Weights of a small transformer language model: a variant of Adam for these matrices.
MLP neurons of a small language model. Each row is named by its layer, matrix (down: output weights) and neuron, and shows model dimensions 224-319. Each number is 50 + 15 x the weight over its row's rms, rounded and kept within 0 to 99.
After each neuron's rows, "raises" lists the tokens whose logits its output raises most directly, leaving later layers aside.

L2.down824:41 58 37 76 71 37 48 52 44 47 51 15 38 32 44 57 77 48 53 69 54 61 62 66 15 57 74 66 54 57 60 52 30 48 63 42 31 03 71 29 64 38 80 60 64 39 44 79 67 62 34 55 44 40 49 44 70 54 56 38 64 34 45 47 53 59 33 68 38 48 54 35 61 55 53 45 37 39 30 43 53 61 40 22 68 34 41 13 51 55 35 52 70 50 44 55
raises: " are", " were", "hip", "hips", " include"

L2.down1676:46 48 49 50 43 64 57 58 13 38 57 63 45 60 53 25 68 42 68 46 43 50 35 39 64 96 49 49 41 37 37 65 29 62 63 46 18 55 46 39 18 21 44 62 47 44 59 67 48 35 30 47 64 65 77 64 39 49 46 42 66 52 53 52 76 51 21 55 56 55 45 54 30 86 56 52 56 34 26 36 65 24 62 22 61 50 68 62 30 47 58 49 63 49 37 62
raises: "\n", " ", " —", " Finally", "|"

L2.down428:76 34 39 67 60 51 49 61 40 55 23 79 56 67 51 44 25 48 64 54 54 28 34 65 66 36 56 54 60 45 37 55 53 37 52 42 42 66 47 55 51 31 49 64 46 52 44 57 86 23 37 40 49 68 48 41 18 54 65 28 46 58 43 41 50 57 49 70 56 48 32 47 46 58 35 53 50 45 38 56 52 24 69 34 49 42 26 79 60 36 43 40 49 61 59 41
raises: " the", " their", " these", " its", " them"

L2.down138:52 58 50 22 26 78 40 49 40 53 69 76 63 50 77 41 66 42 74 45 25 61 39 39 44 75 42 42 41 55 39 55 47 65 63 55 48 51 26 65 16 23 23 63 40 39 56 44 59 16 37 42 52 52 60 51 52 43 52 54 52 53 76 61 41 46 62 44 40 63 64 51 18 65 74 43 40 38 44 66 68 60 68 40 55 42 66 62 29 46 57 45 59 61 44 46
raises: "\n", "|", " Relegation", " ===", "==="

L2.down175:32 58 49 64 69 50 34 55 48 62 49 66 34 50 34 47 53 40 51 33 54 51 17 33 64 53 45 52 52 44 73 79 63 18 55 59 59 45 43 57 63 44 58 67 56 45 44 63 29 39 57 58 74 48 10 25 53 58 27 35 56 51 60 58 42 41 62 43 49 46 78 70 70 47 71 39 69 52 55 80 40 37 30 37 62 71 55 21 42 48 58 53 48 64 80 65
raises: " age", "Born", " ranks", " locality", " district"

L2.down1567:57 39 50 58 33 49 60 68 31 65 73 55 54 44 58 46 43 46 79 70 70 16 39 61 57 68 54 62 65 25 51 52 52 68 58 48 71 36 56 52 37 49 57 44 49 45 65 52 36 14 22 55 59 69 52 57 55 67 56 52 33 54 70 22 30 70 65 51 56 43 49 36 37 39 47 68 27 71 36 39 45 21 59 37 42 64 58 58 31 81 58 25 34 43 54 58
raises: "According", "There", "It", "\n", "==="

L2.down817:51 53 34 58 49 60 55 63 49 57 45 44 46 41 43 42 57 39 19 44 67 22 41 62 46 42 34 52 53 34 67 44 53 57 52 65 76 40 56 40 50 44 83 26 48 50 32 57 60 77 53 44 59 58 40 34 52 77 35 38 46 45 43 35 37 65 47 38 24 45 34 29 50 39 44 52 60 25 86 93 35 52 43 41 63 56 50 54 71 55 45 61 49 62 43 44
raises: " the", " their", " its", " this", " each"

L2.down1235:22 30 05 78 42 48 72 44 31 54 60 36 70 60 62 43 59 39 63 43 41 58 64 47 81 46 66 75 70 80 64 64 68 40 46 34 53 21 44 00 41 51 38 50 53 27 51 61 43 53 54 42 37 41 65 61 74 42 45 33 36 46 32 73 47 44 39 48 43 59 58 48 36 48 46 52 34 48 35 28 34 52 30 40 55 53 38 47 51 57 56 43 26 42 38 81
raises: " bring", " provide", " serve", " ensure", " promote"